Part of a small language model's weights: width 320, 16M parameters.
MLP neurons of a small language model. Each row is named by its layer, matrix (up: input weights) and neuron, and shows model dimensions 16-111. Each number is 200 + 20 x the weight over its row's rms, rounded and kept within 0 to 999.
After each neuron's rows, "fires in" lists the words (lower case) most often at its 100 highest values on Wikipedia text that the model never trained on.

L6.up289,212,194,232,242,163,198,224,182,190,227,180,195,195,197,211,190,170,199,194,177,219,192,202,150,193,232,206,200,206,228,189,193,211,201,201,196,230,189,206,208,204,199,201,182,200,196,219,219,211,245,139,189,233,162,249,191,199,206,241,203,200,184,238,225,174,231,199,181,223,212,217,206,198,175,214,196,219,199,218,183,222,199,185,190,188,181,204,229,185,168,225,183,196,175,208,167
fires in: "a", "rothschild"

L6.up743,174,200,185,189,235,216,193,191,220,213,230,178,193,224,196,264,210,165,226,202,184,233,248,194,208,224,207,191,236,177,193,218,175,193,207,191,198,184,224,231,203,185,197,217,205,163,200,198,185,185,179,197,249,208,193,196,175,216,176,182,223,190,224,227,190,192,212,212,195,178,206,198,174,222,200,175,216,183,193,231,226,186,246,217,199,218,215,184,197,210,185,164,183,195,161,169
fires in: "a", "is", "one", "was", "an", "that"

L4.up544,182,201,188,193,219,190,181,219,177,201,198,219,182,192,182,193,198,208,216,225,194,195,204,194,196,219,224,206,240,201,228,190,178,222,204,234,216,233,180,222,188,219,242,193,212,197,209,188,224,206,194,176,223,212,203,220,200,203,188,198,171,211,210,160,185,231,246,206,213,196,179,206,194,182,207,175,199,219,228,179,216,202,212,194,204,211,174,209,230,212,210,196,201,215,214,201
fires in: "and", "or"

L6.up585,192,180,223,155,192,194,165,181,210,261,204,208,228,187,211,222,193,172,211,229,192,193,184,219,195,204,218,245,209,218,206,174,218,253,180,183,220,190,200,191,163,162,208,205,199,241,218,205,151,209,211,195,188,202,183,185,189,178,183,178,242,159,199,211,175,228,207,173,176,204,216,220,184,198,202,221,213,198,191,237,205,199,198,210,220,215,219,229,195,212,172,190,196,201,195,194
fires in: "of", "2nd", "in", "pen", "incumbent"

L6.up1156,187,201,188,191,233,197,225,192,199,195,218,204,201,189,190,180,208,155,190,207,208,206,194,210,194,183,175,228,203,198,177,221,201,211,209,209,226,167,248,203,209,235,221,187,242,228,201,199,227,199,192,185,198,202,135,205,195,187,202,213,184,191,237,178,196,190,204,166,199,234,189,214,178,191,202,186,188,171,187,178,205,215,207,225,171,208,182,180,206,170,166,194,221,214,173,256
fires in: "to", "of", "with", "among"

L6.up405,242,168,206,209,191,236,190,219,201,163,220,212,190,220,182,164,208,169,218,195,192,222,178,193,221,221,172,206,207,205,225,187,220,221,182,167,227,185,203,226,201,165,204,200,205,190,189,184,151,194,195,197,219,232,186,185,217,187,213,178,174,180,210,223,178,244,216,188,190,187,211,196,229,205,197,200,191,194,190,236,165,196,189,199,207,238,174,194,223,180,227,197,203,194,225,190
fires in: "of", "description", "place"

L6.up559,199,196,190,208,167,162,210,177,165,188,178,189,193,219,201,225,187,203,196,223,218,216,172,203,202,234,243,212,198,225,173,210,191,219,206,198,188,210,186,220,193,181,251,191,171,180,199,206,202,184,198,196,180,204,204,204,194,187,198,211,188,223,220,219,185,185,195,182,166,177,182,175,189,186,194,231,202,176,185,198,186,189,204,206,188,172,187,222,222,236,182,176,210,206,191,220
fires in: "of", "also", "and", "kazakhstan", "s", "a"

L6.up514,212,182,196,193,204,200,187,222,210,193,221,186,216,179,218,208,209,193,199,216,171,212,213,196,220,234,210,183,223,173,174,227,209,217,210,199,181,215,269,178,246,210,192,182,189,181,216,174,279,183,239,192,200,199,214,200,206,217,182,223,204,209,194,196,177,236,236,252,197,228,237,226,170,195,157,182,177,177,209,226,212,168,223,194,184,206,222,235,204,238,196,201,199,179,219,194
fires in: "by", "with", "for"

L6.up77,214,184,193,177,190,195,174,196,157,179,206,190,225,223,199,236,207,232,215,230,198,193,187,208,198,187,227,225,192,207,193,207,227,189,193,208,181,205,198,192,225,205,184,200,207,209,209,179,219,200,222,203,192,238,181,204,203,251,217,198,176,216,201,172,225,192,250,196,197,212,190,182,184,184,218,159,214,197,218,211,228,221,176,236,203,217,206,207,210,230,205,218,228,190,207,198
fires in: "of", "to", "from", "or"

L3.up273,202,205,202,211,227,223,195,199,217,200,237,217,236,215,223,189,215,212,195,244,227,180,218,199,222,203,212,219,199,175,202,208,222,238,195,206,233,226,216,214,202,212,208,205,236,193,221,186,212,213,208,183,229,236,175,198,214,196,172,191,219,226,200,217,197,226,204,196,185,205,209,238,193,207,183,208,190,218,179,214,187,186,213,234,249,248,231,224,185,231,190,225,199,236,246,223
fires in: "where", "when", "november", "years", "august", "night"

L6.up918,185,187,187,199,213,177,209,190,215,208,225,184,213,231,196,171,205,211,197,216,208,200,229,212,184,176,210,157,232,180,221,197,183,242,206,226,180,188,215,233,191,199,190,196,227,204,237,221,185,148,196,197,214,149,243,172,220,201,199,210,210,176,210,162,213,212,192,220,219,195,190,199,212,222,198,187,196,186,212,247,188,180,183,187,165,195,204,198,185,192,225,183,198,180,206,203
fires in: "by", "as", "of", "born", "to", "synonyms"

L4.up775,137,187,209,219,188,208,197,186,192,197,201,199,164,220,185,190,211,194,202,172,195,175,210,187,209,199,203,176,195,192,190,206,170,201,158,164,188,208,181,204,197,213,173,199,177,185,197,175,191,177,237,205,189,192,155,191,159,167,184,149,183,191,207,179,190,174,163,225,199,184,194,170,195,176,225,189,160,222,163,201,177,177,186,182,225,209,197,180,173,195,213,190,232,232,176,183
fires in: "united"

L3.up98,187,229,199,170,224,209,208,238,227,217,235,225,220,221,209,194,227,210,214,232,211,202,210,197,205,185,200,221,190,194,224,211,233,222,204,242,211,220,200,220,187,202,212,209,206,201,224,213,227,204,179,206,215,213,193,200,217,206,208,208,207,232,179,210,217,207,210,189,211,221,190,239,187,231,195,224,219,207,203,218,213,217,201,230,237,250,201,262,179,249,204,229,206,213,225,220
fires in: "august", "november", "june", "return"

L3.up387,212,175,212,215,186,194,165,170,203,177,170,231,209,172,246,213,212,190,169,189,230,176,203,190,213,206,186,190,214,162,185,198,216,202,163,154,194,213,201,174,187,210,230,196,191,191,207,191,179,228,195,162,193,205,177,189,196,195,144,169,183,192,226,155,192,206,195,172,166,190,209,171,225,192,175,178,201,204,179,200,196,178,173,190,202,163,215,181,195,185,174,204,214,221,242,196
fires in: "april", "december", "who", "august", "february"

L4.up567,178,180,186,215,203,211,212,179,181,224,223,213,204,189,230,202,192,193,204,174,184,247,217,224,217,208,195,213,169,181,186,210,184,195,207,223,186,184,190,214,171,200,188,180,183,180,210,192,163,192,209,192,214,194,172,222,225,208,197,192,214,221,220,192,200,217,200,219,225,213,225,165,205,174,197,205,239,205,204,201,190,207,184,201,203,205,206,217,201,193,193,201,176,219,199,185
fires in: "place", "throw", "round"

L6.up215,228,185,185,213,201,228,192,190,158,203,172,188,214,190,228,196,233,208,181,170,212,197,196,228,218,200,197,187,198,227,213,186,181,213,193,205,188,183,178,207,193,185,193,215,195,221,241,224,173,206,221,181,199,191,199,171,222,171,207,197,179,180,217,200,227,204,180,234,250,195,219,220,229,171,178,223,184,207,172,219,225,207,218,169,200,187,202,248,223,184,195,219,190,158,185,221
fires in: "to", "of", "due", "following", "his", "the"

L3.up292,206,173,215,210,159,219,216,170,233,179,200,218,208,206,178,211,168,171,229,203,216,197,187,193,203,179,235,211,190,217,203,192,178,162,214,219,158,210,193,183,191,164,214,221,205,203,226,184,173,212,201,203,178,199,203,195,162,212,207,147,186,238,203,218,212,224,170,187,211,192,193,188,181,194,228,189,216,231,197,220,215,192,222,220,183,212,207,170,211,211,245,182,187,193,210,182
fires in: "it", "was", "first", "only", "billboard"

L3.up179,180,211,206,216,199,206,244,195,191,215,245,181,189,206,194,203,221,204,216,227,202,190,209,189,171,205,193,204,214,187,195,207,189,211,190,151,217,187,213,205,239,191,198,171,204,229,212,179,180,205,231,207,154,195,157,198,168,207,191,191,197,212,219,196,201,191,189,181,211,199,198,200,184,186,202,201,212,216,233,207,185,179,163,192,177,194,189,162,210,197,154,195,150,185,196,157
fires in: "born", "like", "cm", "during", "help"

L4.up417,181,164,182,202,206,213,160,216,197,183,174,194,209,221,216,161,179,193,202,181,174,215,225,202,252,224,226,203,227,151,191,204,210,205,216,177,184,176,227,221,214,211,165,162,179,212,203,201,197,200,226,194,226,209,186,203,223,162,182,231,190,206,210,213,215,199,184,216,205,190,180,195,185,225,195,224,243,160,181,262,174,236,234,232,207,192,191,218,189,194,194,224,246,191,192,224
fires in: "before", "of", "which", "when", "position", "synonyms"

L6.up508,178,230,208,195,177,192,240,243,175,214,185,220,180,199,202,219,182,195,208,211,142,163,225,201,198,202,199,195,201,201,204,173,258,160,182,215,212,252,188,210,176,193,242,215,190,203,199,203,171,212,201,214,225,181,191,198,207,187,215,211,214,160,184,148,188,208,204,198,208,173,170,200,177,189,200,204,207,179,177,179,205,200,203,181,208,187,238,193,201,229,189,198,201,200,213,209
fires in: "by", "of", "with", "chairman"

L4.up574,243,225,231,209,207,236,210,219,233,201,205,207,195,229,220,201,204,230,213,210,215,187,242,191,197,206,211,208,223,218,217,198,228,207,210,211,203,219,195,206,183,214,202,205,211,224,208,222,191,185,177,211,212,218,241,207,193,225,205,207,218,204,220,225,236,210,209,219,197,205,216,243,204,214,197,223,226,222,235,220,193,218,188,244,218,212,183,204,210,197,222,206,254,228,223,225
fires in: "time", "life", "day", "years", "average"

L3.up430,168,196,186,179,196,199,235,194,213,171,200,203,230,198,219,223,193,226,179,203,195,163,177,193,208,186,197,191,189,173,197,208,231,205,186,187,170,204,201,206,194,214,223,197,205,191,218,187,182,211,171,187,184,217,183,161,202,210,173,184,163,200,218,157,201,216,164,163,171,196,207,191,158,190,172,191,206,208,166,202,218,180,176,208,186,195,233,214,171,201,170,215,167,215,207,173
fires in: "who", "career", "november", "august", "may", "january"

L6.up610,225,176,216,170,199,188,194,226,215,221,228,208,178,183,150,192,187,195,220,225,220,192,174,207,177,217,200,195,207,219,172,208,194,215,216,193,181,210,202,189,210,166,209,199,209,215,190,203,221,251,193,197,212,175,204,172,163,177,174,228,192,200,177,215,202,160,185,184,227,198,190,220,142,183,210,222,200,205,215,187,172,188,211,208,183,201,177,184,183,169,213,182,168,190,211,176
fires in: "of", "but"

L4.up266,192,231,211,176,182,193,185,187,182,159,179,197,171,235,197,198,146,199,210,180,212,192,197,181,138,183,187,186,224,224,180,177,207,199,232,212,199,188,162,184,201,220,220,180,199,227,205,170,184,158,169,178,184,178,204,209,184,196,165,222,157,169,208,212,181,199,193,210,212,190,207,209,181,215,172,218,205,186,208,203,215,197,171,198,179,195,177,183,203,184,196,146,198,146,170,192
fires in: "north", "up", "singer", "mi", "south", "southwest"

L4.up831,193,230,191,172,234,212,193,190,165,197,221,188,191,194,215,176,206,179,213,179,224,210,226,180,193,194,194,229,197,209,208,212,209,230,229,199,186,205,159,196,188,217,207,208,197,172,194,211,237,159,168,189,208,194,197,209,188,163,205,179,186,197,199,204,206,245,218,211,162,179,183,208,235,178,199,197,203,203,202,185,185,203,219,215,184,204,194,194,190,223,213,235,188,187,182,202
fires in: "that", "to", "a", "in", "of", "below"

L4.up965,198,170,196,204,207,219,207,171,197,169,237,182,176,256,194,199,181,208,203,219,172,211,201,192,232,198,220,170,223,200,169,187,203,203,179,187,215,219,197,214,209,232,221,194,220,213,194,172,177,175,203,203,201,193,192,215,184,179,172,195,165,219,192,199,231,184,179,214,184,166,188,208,217,192,203,209,190,218,182,230,185,229,170,196,230,207,209,196,206,190,218,188,243,210,189,217
fires in: "music", "north", "south", "front", "east", "southwest"

L6.up431,203,210,203,201,193,170,185,214,184,210,204,211,199,240,228,193,162,190,221,234,195,187,208,211,190,253,211,217,189,225,220,224,199,232,180,205,183,218,189,196,193,187,210,185,185,207,214,199,206,227,214,187,204,183,211,204,224,216,213,175,177,205,159,210,201,193,170,186,248,207,175,227,197,214,214,162,169,181,213,179,184,202,185,191,216,230,224,225,231,188,149,178,190,196,190,194
fires in: "a", "an", "the", "signed"

L4.up271,221,213,175,211,206,211,178,210,234,216,195,216,213,192,195,185,242,206,184,167,172,172,224,179,224,191,202,200,180,178,241,212,167,199,188,197,236,165,226,177,182,172,180,218,170,188,210,228,182,194,207,188,212,174,190,163,175,206,202,152,208,222,179,207,236,185,194,201,185,210,210,199,194,186,211,210,204,175,185,189,165,230,224,220,206,200,181,176,184,186,211,199,233,262,216,227
fires in: "years", "time", "day", "semoun", "emperor"

L3.up678,168,185,192,164,204,204,234,220,191,195,199,197,221,182,194,204,226,218,173,210,200,197,185,212,181,204,173,203,181,199,208,207,199,191,210,216,196,188,217,211,214,212,200,251,202,222,198,200,186,177,210,185,195,209,211,158,195,231,201,193,177,212,190,219,200,221,173,199,191,196,204,190,164,190,180,235,205,220,178,221,210,196,160,209,208,218,233,205,197,209,184,209,185,189,185,195
fires in: "mm", "medalist", "cm", "still", "carvalho", "opposition"

L6.up251,210,193,199,193,206,197,181,186,189,213,199,239,171,210,212,219,219,210,202,178,184,216,208,174,198,201,218,187,215,189,176,213,184,194,244,224,193,206,212,232,177,202,179,194,225,196,187,197,177,186,190,201,185,199,192,186,226,202,182,205,183,189,175,202,202,188,173,172,183,195,183,181,213,182,223,221,223,188,159,181,153,237,198,171,165,195,184,190,196,205,178,219,210,172,186,202
fires in: "to", "not", "t", "roosevelt"

L3.up120,186,181,195,188,147,217,192,190,203,184,218,220,208,197,184,145,211,179,188,207,183,174,198,154,206,214,184,210,200,177,191,192,219,203,180,197,206,211,207,190,171,196,187,203,219,215,218,187,189,175,200,164,194,226,160,179,217,182,188,184,202,224,183,187,192,193,205,196,202,189,219,168,163,167,183,172,164,183,198,177,161,198,178,208,189,225,231,196,180,186,166,182,164,228,206,220
fires in: "place", "chart", "douglas", "oglu", "scored", "competed"

L4.up572,150,183,206,182,186,209,187,197,183,185,204,217,171,207,200,195,188,161,197,188,205,198,204,205,204,183,193,191,177,182,172,187,186,184,166,173,193,218,166,216,217,228,203,184,179,212,219,148,166,162,206,204,174,191,166,220,156,176,194,171,160,174,214,189,173,184,167,232,215,167,197,203,194,175,202,191,150,217,177,230,205,175,146,198,221,185,202,174,151,216,214,190,218,165,162,182
fires in: "united", "england", "israel", "canada", "israeli"

L6.up902,179,195,226,201,209,174,174,155,204,204,201,172,186,193,174,191,217,178,207,220,191,198,234,183,172,216,195,205,226,240,180,216,202,201,206,191,238,227,210,213,185,203,213,216,236,221,211,206,230,202,183,179,191,164,193,218,186,184,172,226,178,194,206,201,213,207,221,185,173,195,208,194,173,207,223,192,200,196,189,203,211,214,198,202,227,196,186,186,180,168,175,191,217,224,186,241
fires in: "of", "and", "or", "including", "as"

L3.up65,207,197,205,229,240,214,181,188,213,191,208,210,230,172,250,243,231,194,193,205,233,221,194,219,222,200,214,180,205,189,195,201,187,223,200,213,201,203,195,220,216,183,231,211,226,195,218,205,205,223,192,197,231,214,198,186,203,205,156,177,205,226,239,195,196,233,169,207,180,196,190,208,221,247,190,210,200,234,189,212,209,201,186,254,220,208,220,210,194,228,172,210,215,236,269,202
fires in: "where", "that", "appointed", "death", "who", "which"

L3.up498,196,201,188,234,211,212,242,216,216,201,230,206,208,226,181,193,183,227,197,212,180,193,195,181,201,196,204,228,189,190,219,194,225,205,205,177,214,204,214,203,194,214,200,172,227,157,227,181,216,194,173,227,180,192,163,218,195,202,192,210,219,206,196,187,214,208,192,205,190,197,172,216,184,191,199,193,179,222,174,196,178,192,180,185,187,219,242,195,178,220,199,220,153,174,194,177
fires in: "that"

L6.up36,204,196,218,241,183,155,189,201,175,205,189,228,204,225,181,214,194,186,176,210,236,201,176,208,192,214,250,175,174,220,229,185,215,213,209,206,219,164,151,189,189,211,239,199,204,181,212,219,155,217,201,189,201,218,183,162,192,188,211,179,207,185,201,180,212,162,200,166,208,190,200,148,216,190,236,212,204,243,189,187,146,202,162,213,196,198,209,183,222,151,212,205,228,201,195,237
fires in: "the", "his", "this", "a"

L3.up1008,168,196,181,217,222,223,258,201,237,180,228,190,210,191,196,217,191,231,205,196,213,177,173,206,199,187,214,194,188,191,195,220,205,196,189,152,201,197,201,221,237,205,223,201,236,193,211,192,205,199,183,221,202,230,179,184,204,191,162,197,173,203,201,185,201,226,175,189,184,211,180,227,199,201,190,219,176,207,187,232,215,189,147,194,187,230,235,180,189,191,172,216,165,181,209,200
fires in: "however", "though", "cm", "although", "arena", "carvalho"

L6.up396,183,175,191,225,210,177,211,206,207,203,184,214,178,222,224,190,207,197,223,198,215,196,209,196,211,205,205,191,211,207,225,218,214,223,187,220,189,177,186,189,224,212,221,238,212,222,227,203,203,193,212,186,209,241,193,174,188,202,187,229,196,229,196,194,193,211,197,184,193,214,197,168,184,195,178,178,160,191,188,192,207,178,178,201,174,199,193,222,186,178,233,211,208,218,167,182
fires in: "with", "its", "following", "the", "a"

L4.up951,250,221,213,215,193,215,195,239,228,216,215,201,204,216,207,219,226,222,194,221,223,212,236,206,205,230,199,203,206,205,217,217,197,196,206,217,222,209,223,190,195,187,214,206,200,217,227,237,219,201,203,205,230,189,235,199,191,237,223,204,209,214,208,214,252,197,221,205,202,213,234,201,217,205,221,198,220,190,210,197,169,186,227,213,230,220,192,219,205,213,188,222,243,249,236,228
fires in: "year", "years", "age", "title"

L4.up425,203,219,219,213,181,208,205,187,203,181,210,133,191,229,209,189,236,189,215,177,170,210,219,221,188,174,206,206,211,190,185,196,199,190,224,195,210,195,229,192,202,186,218,182,223,208,209,207,176,211,214,196,211,196,149,201,206,197,202,169,222,194,193,217,213,204,155,218,203,195,184,206,200,209,220,214,236,232,176,183,198,212,191,205,166,203,209,214,165,244,204,181,225,149,206,170
fires in: "the", "that", "of", "a", "both"

L4.up1232,202,233,238,184,222,168,202,188,205,217,201,179,191,183,214,200,188,194,201,194,217,188,199,152,230,206,204,182,189,212,162,229,214,212,185,204,225,213,221,151,198,206,192,230,208,167,170,183,202,214,230,230,186,192,183,199,228,246,215,197,194,224,225,198,184,195,196,220,181,179,196,155,194,194,161,166,201,224,227,220,194,156,160,193,168,184,196,206,183,207,184,184,213,201,175,171
fires in: "held", "did", "not", "operated", "opera"

L3.up871,212,180,198,212,174,187,155,176,190,174,194,209,181,162,212,203,215,169,177,182,220,195,176,189,188,206,148,169,186,163,172,202,182,176,190,164,192,182,171,178,179,186,194,196,193,198,208,208,193,199,195,165,194,183,158,160,184,191,152,176,181,198,184,183,189,207,192,182,159,196,178,188,216,184,186,186,185,208,175,208,185,191,154,189,201,195,195,179,186,188,177,199,215,178,221,198
fires in: "time", "year", "service", "start", "major", "express"

L4.up760,214,212,225,218,192,245,192,190,223,204,176,200,193,198,200,194,202,234,186,196,193,162,221,192,193,193,203,191,182,182,223,196,200,172,179,193,202,183,200,182,147,175,167,158,187,185,213,217,201,187,198,190,208,187,211,166,172,192,191,195,218,186,201,163,206,175,182,199,188,178,214,189,191,191,221,210,177,196,172,200,160,190,193,214,203,209,174,185,182,212,222,209,229,243,220,179
fires in: "years", "year", "day"

L6.up1087,189,182,191,215,190,183,192,197,215,189,200,191,172,204,179,214,181,173,200,185,222,166,211,208,197,207,172,201,207,215,234,208,201,228,217,186,216,183,180,220,192,223,211,186,226,164,207,189,196,196,202,203,207,205,223,201,199,209,183,199,179,165,189,214,191,198,219,180,189,197,162,206,213,161,187,212,234,211,193,187,209,220,225,230,216,196,244,181,188,198,208,199,209,157,169,218
fires in: "to"